Weights of a small transformer language model.
Size: 17 layers, width 512, 3 heads of 128 (1 for keys and values), MLP 1024 SwiGLU.
Architecture: learned positions, no biases in attention or MLP, untied embeddings.
Training: a variant of Adam for these matrices, 491M tokens, 8057 steps.
MLP neurons of a small language model. Each row is named by its layer, matrix (gate and up: input weights; down: output weights) and neuron, and shows model dimensions 32-159. Each number is 128 + 24 x the weight over its row's rms, rounded and kept within 0 to 255. Numbers have three digits each. A neuron's up and down rows have the sign that makes its largest values positive.
A block is one neuron, or neurons of one layer that tend to fire together. After each block is what it responds to, as a language model described it from the Wikipedia text at the highest values.

L2.gate22:116110110123094104151102134123110139132141079131097121164102133102129112123105110170169134102111139109133130197098126115127146173105146172098138140121091125104149139128137149146161159139100124162100171104165122134112077111122110065145117121087133122152049131141117129104134134147125123134100129135125131130146117161157137094128121166138129133146139099125121165163129110155206158125096
L2.up22:090104115102183107133089136120088171150120111142124135146153140121132178146115167093135114125128122115138120144130132102104123143127155149154118145121151115133127134107184156165106150126095131098109094167139097135119122122141117067087112156102180157111132142139149139106152174104134152096143130159122165127160173181140144113124149120147197149114110071187113121131125113140143121103108
L2.down22:099111108135132125129134165131113174149130140145130083122105136122165129134038126163126138134087138119148140168088125151172172129111124121075103153115129127126116124117076145148107124132111167162128136144145110160110100153100115071122125129106147125091103162130155123125088142101156126139149125113103165103147137167158137110093149101169152169128110105123130141116152132143152134116095
L2.gate324:084118109103118094148135147083143149072148095107150122138111114139124130154155163134161094167133186096134123185090096095148194113142135128119112145120171119128104097149104107116156151120165127091101130138129092119134116113141129144146158146128144119156106113129109144096096115089144104103078112111104170169169123151136110062086167154119165152140130114114116133149100133149109118084136
L2.up324:097139103139170134143132143131102179141097096169084127147153126088089130129117130099095113108102135123123110145127118093118132135120126161090125169151148179112168124133117156149123160144073142087144172123104094109091121135097134077178129126132147128141143127117152078131168133090159121147127113086129133156162140138162151104139155102139111146127085103149129153143149080105151118133096
L2.down324:122138108138140129113151182127126155157115112130124092144138105105107167132107130148088137135096135147124121127130103115150146155110122145087131131122119155112131114140106137141130155148120141088136147132083089119130114127094127085153146113126136164142148156139130099128163170081131106172150106111081138156172126143193136071118178124142137128137094117110131165141154126120137115130094
L2.gate795:132135101151130123149145160149095137154143122111102139098084142110127137126143161131100130179156104104108155166148135097122119164123168084114091148125155150149134122129122114144126132114150146079107152154129136124125106105127170122128169167120161129131140131107100151125136133079146102137137134088120141138146133153125114116155159166138125136146082083132125156125134110110129129095102
L2.up795:095127096082108115154130147096131168131107132127135112144137084137132112168114122110101140133123123112134119148093152105123149121119150190141141127132131109112107133168149109162130134114110134150119144117118132150151115145151106100151145132069155126144121168142113166124129144127109121124104107133149150129151109163162114145130172118145177123134129121096110128104127144186142143121080
L2.down795:080089101166128100133116156128097212139129138121093095108111113071149141144066140131141125168106141117140169143123124155140143116136133151084094143113147130136128137122099144137127136139126146125128119127125108179092130152094108093131139155108145141109156179154161134111109126132106157131134109112073163136142113157191129136136153144155151171149070129126127147093151153135131149104104
L2.gate886:097069118091129101191140168130115167156111087154101114180108142118126133158120141206128094161118141129157125131115116090139123136117172122121098175100135150133126108163131135182134099128128111128115151154085093149100107118118113088103168151147190134132122144139105154110141123078128149127121088123146140128178116126143119134122153104177183124079116118155104169168119139131159139137077
L2.up886:107149133138148098132136160101122168096174090134114115123106082105156135106106156096105109135160127104154142174122126082146143159091174181099130132123123119141122124092098168124117167151066130103106136119150079155165130132125138088118121125100157127149128159120134172134106132119144111125146129113107166125147150162149120164122162131154145129117101076126099163082136125170117128134078
L2.down886:076122141133124079161129164121108196135125135138099081137121140070165146120063140149111125155133151147126145160114121135158157127131149168108088161117142112144126137142095162139125129123131131136137135119140078168098133139069147088133138133118170116125138170138134150104123106099153145125144123116096175093137130143178148143139158124159163146135094117146151146103144129145158146141100
Responds to: Wiki section-heading markers

L2.gate218:139141101123123097131086117100132102121177136122095079160117084163118109166125137095092090148121107116155152169117167140135146180100133103108165157168094115081107095129157148141141114145161114117098147122126132120102103148141116175118134125140089094168093145130133130144079116102123116144120123159141157107133122131118128149126109107113102134102140172094109119126120165139087091086132
L2.up218:105144083115107125138148159107114099121164138157112123130106099157121135142155138097125113170116127102139168157157145146118126165117119141108185153170122099071129121088164180161131091164183083164122127136113107111106116172181101149148156114160131083132104158151151135145101087105099127119143108159131150101157160140130185172138092073142098146113094196129105100110123119145107107105135
L2.down218:129152108142118135164131144098105107137148132101127102115104098168147142169136150116131094173112131130093164137151133146102110186120092159132153120155109125110127122113162153146145139157150110131128136135104147122099104140165097141145129087123134073123105144164136123141114099126086122147094146154189151099137128136122155176131116085169109156111151194165148133116142139154094140074128
L2.gate440:144109114120088068118122089132085092101122132133126113093163131129153142093126093095113138123106125120136126129097131117117137091116149120133111136150165106157118114169117122100140097171162150097129135115121180154109109128113168174090162135080161088164111122119148151136082136109165112171087166160107107112110152138155134072156116129143127132108124106114133125168128188145119136136127
L2.up440:119149098127131131131167121097096119130153126149119167133135101121163142135128127141133141124085120141092127115164142140107137129123123121134113135128179089105138129131150152134118109181126101176160144101122129122123143139094105176119159129086145118119123151122179139151132136091126165099146107162183136094059171136175151178144101118164132117091147100184164132154135160157092155142134
L2.down440:104099099153165099154155166092132142141134117100173093155142123153123100134127097139153155125186157117122117136122110140137113145142085106131091129162144132116161127120148121162136135105102152177139079143101122131108108080141117115177120146146124132127134100152142082143159110119105118124132103123145124149158157134124110150135148105154133129129087128176171109075103120086096128113163
L2.gate462:134131142145083111138101125097178138099100115144138113134116113170131137078159130163097088138143135135119127110135095131134148166124132150091156164117098108111066109136123200098110160118121137146071089131141113215152117129130146137119135116110111136134137167155117156125041114163139135126157080087117119119149110100109118120090134173095161121125128158107115098168098119131125141149149
L2.up462:147166069121156150091133113102138140158094160124140132157130137142118109126109147138151146138131105102095171125152132121170107137147106145122170125147147102136156112109112158133104162111180146142150105168142119115142088139148133138102104098140131146127116131118119076134103131168164131115148100141135066099133118108071169164093125152133129116141108139109106134130149127122126103108148
L2.down462:103137106130155137147141097098145141157149150074154116147155078186166146109082144140120121156131118136074164146153084130131115137147120149101141123149118108149125087101111186112121134116148174167172082143177135142155106145164146119121121095103141145133103123141131081141117123114157135145169099124124138147122148130104141136121119173159158110134146170141133150105152177130123135126165
L2.gate765:123138096097103130114122145102129126083123164113177051130086095161121123078147113097105130126112125128130130151128110149134117165113121106067157149115136119143125143117142168120137115146082131111073107123119130136130144100153137153107084104123104126113130105118071094122098146158138117113092098096143106108101118109065088134122145107160075146144082187149099091172123120158148110158118
L2.up765:098128100157146163139171132122161098144099119121132135150133084138115124145123147112130117184119145135124114164123108135130122159136065110123156133166145072116112120113128142121081134092085123104137083159157116126137133139130122131123098108100165128134134115128125143144101101124167117117143099110151098141113124114102137165150101161127113114125151131171107087145096139176161191102173
L2.down765:079142117155130136162127121103169138106100141126142064102120101179138115077087137107119141124117108180114120125124142192121122167099104156107147121190149132142146114084139173101127129135123138097107128166126147136130117125163130114093147099119131149116146114088107103150110131133130127115145112139129167131124120119078130086132107165144101130117117175122104132150132133153130167114107
Responds to: Split-word opening fragments

L5.gate480:101102147167114113165151154125111156110124120132147153079191165137116108209148123142104149119136115113156099109134153123072150127146101113150146154139131059170113103125133151130170122139133153147118066125125121081128119121120164162134139128156114077125141118103083109138142145176103149108110132097098142090107129099105126127141056150123128132127166158144090109106121123129086144109130
L5.up480:119105101158128086117131152154118095102161123161125097101119162182109123121113128105097143080104138139105168172120106093113127121152105169105066125138111129141103117147109145157150141126134113102106115124113122087118111122127141095161069136103113119131112123153107125127109130101075119128151151102094138174137123157161151075125130157094131141136151112145137131124141139107121155116118
L5.down480:134138101155112096136119098170154134122106145153129163098106149167112133155096145071169138110159142115189056150112136111154159127115126102144136123123149111158135144141152150129124140107128132109128114127187122130155084117145166119100108149117126104117134129119124131093153146124106119161135100056116152135153180085103070128143127161120110095138117140133128071133104109155127140127119
Responds to: Romance particle "de"

L3.gate34:120138088091105121135095129115133145139113089124135104135120117133125135121135123146115115074117129151135134172119103119134088129077156105121108138138125118111111160136127095138103156179106124116085091157122105187146118138114132095141158132120129119163073123115099180098124133107174146177132111137119138114142153145126091122147135104152168158111166146192148147143059144155125150157115
L3.up34:120098164122134087145148130163103196122088112193127122165087128083127103130079112144132147129101165085130173128117160104140131172139141135118133154092113133128127155095158145119127102111113150107095128142145092157127094146092149116087124124092153177152120174137130175147121103130133144147101115137142137073116121127145139125118157135121139132104081105136081139143129105168119135107065
L3.down34:097132134164133119113132110156119155130104129165136165143121127091125126102098130140119137155116115105107142122140151134116136108135162146116130101070182104177118126123123150140129149135123127119103099154161113159133101139140104073106141139121139116142124175149171133132122138103118105110122109146138146099128124149172130158137146125102138169151108111139133111155114118180144151111112
L3.gate44:139137167144139125142105146119119178106144117127121134137132121098107138128101135120190113111145139129130183153126165111112151149137139149121130129097110090113131088207090149137118150108116152121128162111114129127134113141118167132130115157115139091133155109143144149140169136162133099128108117202084157093163096132157071181108117077153140126113053070114140118195124112143181119157108
L3.up44:108112115117146121177168149124126170129129107120126122122141103108168121136126154139066126137088138148161144097128080148112123125083137081129100161124122150151103103128150157146133098167134111117119082090111122129114120134132149108141185172115157157160142158163118143146083148092166163163099126104133085156135099165168157102150114163134148151125119125154156125114103127140105127140134
L3.down44:104105177136136090142090150132129165130123134130156109112158119110151113145064142150191133111089141122082176136148150108116133109137115135101088158092146072122119109185104183123124120150157125126148157143120122161099106150120123153130156137098131106113129139142176120143148168112129148102117112168081118109127126144187087168082124097176148178115061117122135121167121145148159152113119
L3.gate221:121127146089154112106089074106103093084119122091123139158113130121078142107133165148133141126067145129141104208112120106086139108137146135099112139166125177117144132100109132110197156134151129123108134107139142132174126140135137122106140141090111115163097154109122147127118152172128086133099118127104168150170123111145130128124094153121144136137104119097123111147136121153137070153095
L3.up221:150131167117151114077179114181182093085182111149112079139136097171156124108151166175136123111152150132132111094150133155124101155147143083146123113124124161123138127144103129154155151123153130128144110136132130144139091129090149151087115092118113102140130111142146108111116100123135141103131138096117101163114124134083132147137120181133132109068160115120160137147145177118137141121117
L3.down221:159113167090119043128188150163159102103153130134108092169127100130166118123152100156136138116137165098109136110146154128125091163160101082123106116089123152115163143169111148163138111105121087103136125157128126131161102156136124154113152131136132116140126102150130102168123115131118146131152129126125097163112114110082106154138129156097107114081137127142154108135124173127121145127099
L3.gate935:083085118135124138148157170095125171131140108177128116165122127100106122135102161151172112172134140112115128140106137124117172148143189096137111158113119084159118107139111147150128097130166133132127153098095136124134155138119106104156133156105151105147152168206137128130131145137114115112125107062119180068166149114153143121101154153112146140125061121123149103149126134155125107098103
L3.up935:098107119163131117143131157091122179113154089092126119137133137100118098161111164074096093126123122122137132159082106070098176152137148137117115144108122097117111114188102163126130116150128109066133119090130090112120120118090123122138160171157173116128131148138161130107140144093124119151150138149115142178157128156159170140106125118125170144104087127119132126127082149165106114157094
L3.down935:070098114128103087147143179113124210165151105163105114125108133094166159168086123155149132144129120121138104141093133124105132121156131151106106151104137104137081134149107133137119106127140141099103115122096108159085141134091129119143161144127168122126179146157161121111117124121131126118145111117099152112161112155166127141122173115150162162106077099156139141131139163134131110118114
Responds to: Wiki section headings

L3.gate67:163114096107192144148158088107143163157179149124149123148111125171096141127130128133125131138122116115133155130107110133144168121139133123120118111088160133115133124130137102056118122116158124129082108130152120118150135135164137132176159138158116094146133131138148130148135135122136080138145071119150144117166105113142149129101117120088125122128125100112126108139110124147149131138107
L3.up67:138106133119132132158136141144105135140115173112141094107128114130159135130135147114104146135172103137138139126130110140113078126115136180141079137147117125094162166151113125160095148113143172143114151099125105103130145124188127112128128158137132141120108125114095111122158103101163147128092164128136163157127110104084149154153113117113080119124157129089115115094146111113128139170096
L3.down67:124110143153129120135121114125116140187145136140139143134118121160123099114139107147137156153108115110136127147131122127143170123136143117121121123098114140149085106135138113109124102098140152131143136127135135116129141157131144137161110158128118119148147145161178122132140150115135116129138102132137121142106117126155126138140165137121141105143114070140152133157129123110132133090130
L3.gate592:108124123128167165156117183141108140116135118112157107122105127116160156126141117146086131135149078141155141152128130156103111123119185121154114143159147149132128124119123122108088134089114104106120136121157111108102119146153124078117160107168162118112159132093113118129129156054149131117125103154113113139155150128142152168143131112058108093136160146132149086143151138125156123171117
L3.up592:088140175111146153137171092111147126135112162118089153125117147121125152096117180164195126143096114168126105108115148118128107046132162125149125125151140131174126105140103118112165134155098084134078117097144133114121112123132151122135123116145140109093132130144149134119096148101128116173141122157111145100124155136157189130137100073112100085123146094138116134155147159119140152139131
L3.down592:174134111145127138135150114147092105151128107138114188153107097101138168080115083163117123141116154094161184120123145162140130158161095131113154115113124119128120170109129164133125100111137114138126107157127135135118135135156132127105123121115123167129131163146117130105120135154147106139128118125163110124104142086087164152137126144097124112114107116140125121131197146125127178113157
L3.gate633:131145078142119105144144119118111118095187124156163156115166125059126107100155128097098149140140140171155106110149127091148110127170139147108111122135145143092149106135129114140090130148095138106122115100125107127090137138180098112144167147119099134112114080141146128098121134089181124142141105177110115107158104104127138150169134100143126137102114112135153127129120133136150130157130
L3.up633:157125066131166154171145143100118101157132164159108108144125170110129147148146143158091111172120128136142092126151141129098124123184141142110131110119144158088194110097107125130132146135148166139104121125168155085109164118151128121145149118108126133113137122104134135117118135132161173119109080126131130132126114124141187110145127091131125113119121098093134087148127144133125129140133
L3.down633:168118098131123126131143055113107130124114073141118136149114098104179099073149076139109162127089130097184151138156151145145134131153112147120115141138125106143144197152142084125139112113109112118147090088095139156129124113170155121116134110162177131105136151120112131124140126186138117135117175151104104140132093169117109135162117098091152109143144152128122130140212130109108147127157
L3.gate694:133135117090133140155134089151139132120119110080102103148127152139142134141142111096121102114121116143121128109099105114117134112132165113114137130146113076171159141144126100151130064148144120167103107130132068118123178126091108115117129090156167125147158123109148051124143118129116088145137139127135114136114107137116175135090131114111091122150159134079136117081137182107173064125110
L3.up694:117099145095164174118153082174131120124119123112150109130092165098146137139107117125102120107134107150091082132119136124088134108135151091116127154128148093151133171136140147132120102112159097118080107133146098138128145104075141099142140102120166130122114108119135122135124119139109132113138158177145129141117111185116113144132135129140129151129174122102120127129153144124188072120112
L3.down694:085130142144108093104107147142133134134111121128101138113117112140107129091097148167157169132133122112155109135173152156143110136143068180158150110131096163105115075121133111113135137105102127117141139126091187124149113161127160133131136174117107177113118109156120153127081136127153120129146102114124109090140144126134119158134135124118133140097097134176115155144159070182097174121128
Responds to: Place and title names

L3.gate349:150147137119153158121123129114114148102141067140139166146105071088128134130150118138172131095142184128121121147133131110144128134150132114096129126112117109122106145165092160163125098134144137123125150120113127152068122141142106147121109130098125103138066180140192151103099118153125093146129108121109159095124135145142104129073119144091142119146113121117108079106118110114167155110146
L3.up349:136127143121170120115120137125122149105148102142142142141133084137155150122126060100179155110111143125134153118124199120150122138112128136098159151111114108132100144136128131138113119121150138117119162150104092130109154143139154134126096122133133102126096160119194124122114115175117097126134112123107139119116106147177089192116109132116131091136130127113118058111102076127158130125150
L3.down349:160128119129116112163144141113110120149110119152121151099112151150101128173126162136135141117123123141135150206116147138152114107134165115124116119154137137144159148148122121115148091133072120123088163107124109124098096138168145107153195106135149159115125124130068126078152116105160158130123131123169152098157125140130171083089130136102134155113145095115118145076127133103159152105118
L3.gate414:110118105120110116139093146078151116123156156113135074145125122175127136155123117143096117134138095121160148188120121155126160166102130144091135132131111112109110177103145145105115098146140154113126110158129114147143107138160137145134137127152158105162129131133124099137136111097115170174130111150148136120157137127097146135138103110143127151111129168120087134167095124162100132106113
L3.up414:112117081138070102120124157079151124117115131129133098151090113162105128173137136138130140164078098113143149200133138146111131140127133107099168133129115115124115139127132148132134078139171127118109145153144119106154127144117117148149172136148114130144094151141102137169140110088126128117133109183159156050150143132129156111099149111128091126126113164104105102152123123135116123099139
L3.down414:111124123146122116127150138110130109159130157055133101136123080180156133153124148146112125170124138151095145117145110148091118130121099134110154109131104112101101118101143179110137117162125114090105138164124133132117117118177120145130136117132147104139119118159145113163114107106094116145127158157164150089117113145115127143134136110192120146103161190152164125129128149143095133072135
L3.gate459:158120102133111109140149106144145134140124157092104136125100092138169133140124138102125163090122116148123143112127192159153110126130125163147100116096123151125084127138094131126152107133105165092110131115124115135114161110120176131130161108161163137113119129192111095122116112131091052120095128090177124128100160152111131168155151085144082108184114151121094120079104136146157109090146
L3.up459:126153114147126101155107120105145142079107110079105133141111107156165144127137133112126090107120146141137093106107129122177100129114120139143108145112092069126105152151091106128188096135119162131128159136106089137123188138106141141130134137139127098107121123160155104108118136121093084140130110128138114178110121137172117148121124130116122135110115136107115078104125094116187117126129
L3.down459:133133134078116146139137120138118151159165139138127159073124157083116139138166153125155156145119101133137103158129143088153142119144109141151139138141162151139101145151143089123117176195098138117116137118098105092095117143113129123129139106141102131129080117143112120105103178125133142116091107134125157078128124144145146119124132102114091128151109092126099153106112127135110155149153
L3.gate1015:153146133182118131170133098117103114166072163117135108169095129126117144099161106117114168167135142145149136151126166156124132150106134117113128095107110165170113132131099117141151096157166138120097205115115142102146116122122138146148126131115137069157142100153142131117102074123159111169141118173108133106146111079149127105082131124128111097124110134070130128151124121139159112103124
L3.up1015:147131096139137166131097129149126145105115140088172116143136143130134164162126140097163150114123146134103162133163126150184122121122102122101088119159104124138090129097126168151146118141132129103094146161090117117145110158153122125146149139133103139109115142132120098143106138089086045133112096124089110090150154124125100188114118107098123141147068147123104128110095140118188092118105
L3.down1015:149176131132113122157112088135111095178124135111089132108126184127136135172130137142119113098117110102136132144093126101114152109139138143113122113083155162165131115155106129065152129161165161121091194101151142165105113127136129109125170120116135124124124098144137110144165144081148105133118179138171127126104117120150164077125109111151118119103160113118105122104175138142196115113115
Responds to: Romance name-start particles

L2.gate149:087156143158135114183140100102088120141152101086135150137117157119121135129139150144114129134093094145118122123127120120127123082115142095129110074124151134139110104150147094116118161145114168155095111136136093098115137094145126150114122121126159135136165120124125103131167175097136111152170124106114109101129143124120145151136125136162180101088090090078157120148128146158154148137140
L2.up149:132132125114091155113150108156138130151144153095138168133168085074117136113102136109161143132148141126112133123118138101103113114141115105123151147149144132096142134148097128134128112146137135137121105167126167110129130124129112129122141163148055130147115137101149137150129113150171112130104123151105098118167168121154154129126134123170117162144069126130111155125119118165129113169115
L2.down149:132072093133096175166164099121070124124137133123135138105138155179144164140129102109112155140090152113143103153142115143134116150117129131137109097135134114092165126210154125110067141139138123149128088127150133114161145091127144094152166150137115141119127142105100144157099150093146142121116149118100148165142120144142105110125140121121115155154105119116142132142106166178142104128110
L2.gate519:142133168117115154136130120061100133128135150139091131135128096146075157115130117091130129108117136163152135157113111111170146119099161164103133088158116119096151128137150107120145135142153092140117142118082095100137154127095139159140107088173077107139104118146158124126086117138144093117139087149105118140141142133159147116144149126150147173138154136116110093126097097146156120167138
L2.up519:123119114100137159113208168128108143100151183149131129117116068157133127119104132120173103117123143111196131171117130142098100124120132116118197104121131093074147115092093135116094137126111140100143127131149089118140121139129169110107102139102118116078144110147193083148125109143136143146112125099132108130109166122116155139170125102132156133143161122113088076127131161129091155096134
L2.down519:137099092113137154122197149135110150102150170163155146108108109221157119116107161117160109104114142121127132147145134122105079079117113114136158144110151094121119116102098150122080121115107146118160141128142092111135134147141157115108106144110134144040151099141150091125133113111120152147145129086149149158132178107098131134172124090128139139145133138151094094132148170129100146093147
L2.gate630:165123119155105127130172154134117083163062163090150131104146122132154134125140136119108184117138111138148147135113160127130112124120161106119125160141114135080089140127094156126145152123098160132087171095116159131104109090135137126155162130093121107133127145147144122166141107138139082071187123126148146142134168142142147091132133143119097107123148138060127155097138108148103126100127
L2.up630:159143135148106100113144126131120078128094170087133127098114097144151128144145136129110175119103112124152166110123116128139121153088133128102116121105117129089063185141112130120147110133136137115094140097108160158131083094077136123141182133062119107150180143156161143164103093157148124093164143116146162154098130143138108096173127119158103144118155119102081145104097120120125149074124
L2.down630:123120132121171145121088116124156155123160123157122104126122131125108129103123092112157091163126137139128104140150140146127126113151086158154121115121138103149158117113128108139097123115156117145146124145148076091129155136161123143107112103167125149097086108091126107093143150126115161184124110142122120096133121145110131166108123114105165128142125123157155107141204097113127131173139
L2.gate883:112176134143124124120141095114093134124127095113155135151148125127108163100132155129154135140134119147126138139160177124077119089140151123121155081142137124102126091132083115123152157157122131149123113152134081119135142129127112100117115151156117097128167157128139115164149107107121101141114108150042114117207112125143155156133089121133140132137096121114131130176097145184146128149127
L2.up883:128132111140109144151148105145073148159136092118146145128100131086123167103126168142114173129143147154136133134175150111090091115110175110142165077136143127107134132133113136124101123133115154132130126152145097128120152101118094070117126133141125092109157148116139134110162124110135115155132144121090147100162149126152163120144108110109131133144061129110127141139128146184157130113122
L2.down883:142116112136093134176154098157082143153117118165126117116107141150110149120129083141120166152091164131146131125147120148112119127120135154135134075127143145108130147176145141146077129120149149128134122111155123135145162092121145084133159137125124143095118139101136144120131120097159153145158123101130139121144142131124126121118156116087105094166096141094123107131165152148179115092113
Responds to: Country names

L5.gate631:128135142100128088141116077148119115115120138128113155129147125093132113111120146096133132055112103127155111148110179106089186128109138137117160150131133122106134124171152154156113120141133156130092124100158146120110125116148131110145121158080162158146134124125197158138130116119130110142141137099133062150138133133106141092118041196164108150100114093177092135112122107131114127151087
L5.up631:153116145097122153105131109185120112115173153114127121127170105153124118150140127131101140102129103123144106132124175131113141142125154134084123134129133134109180130141130158133074101135113147134135114121153133199182124124144149154115114113122128152150168111114175127148174126114110144072132149128127144158120128105124132141099079152188147142118094098127136137150112168137119126123105
L5.down631:104076126138096147112110134144109096144156118132072143175132143147138113158107107126143190088123118154103153135133133142145131111130117119098130138138165116095135136105137122122096087109168140146149129164124147115150159140078138171102115100135129111152133156118129147181136124157107134145127099144135088109153118151127146125131157092127158129092087114116147152149177141121086164123071
Responds to: Wikipedia section-heading opener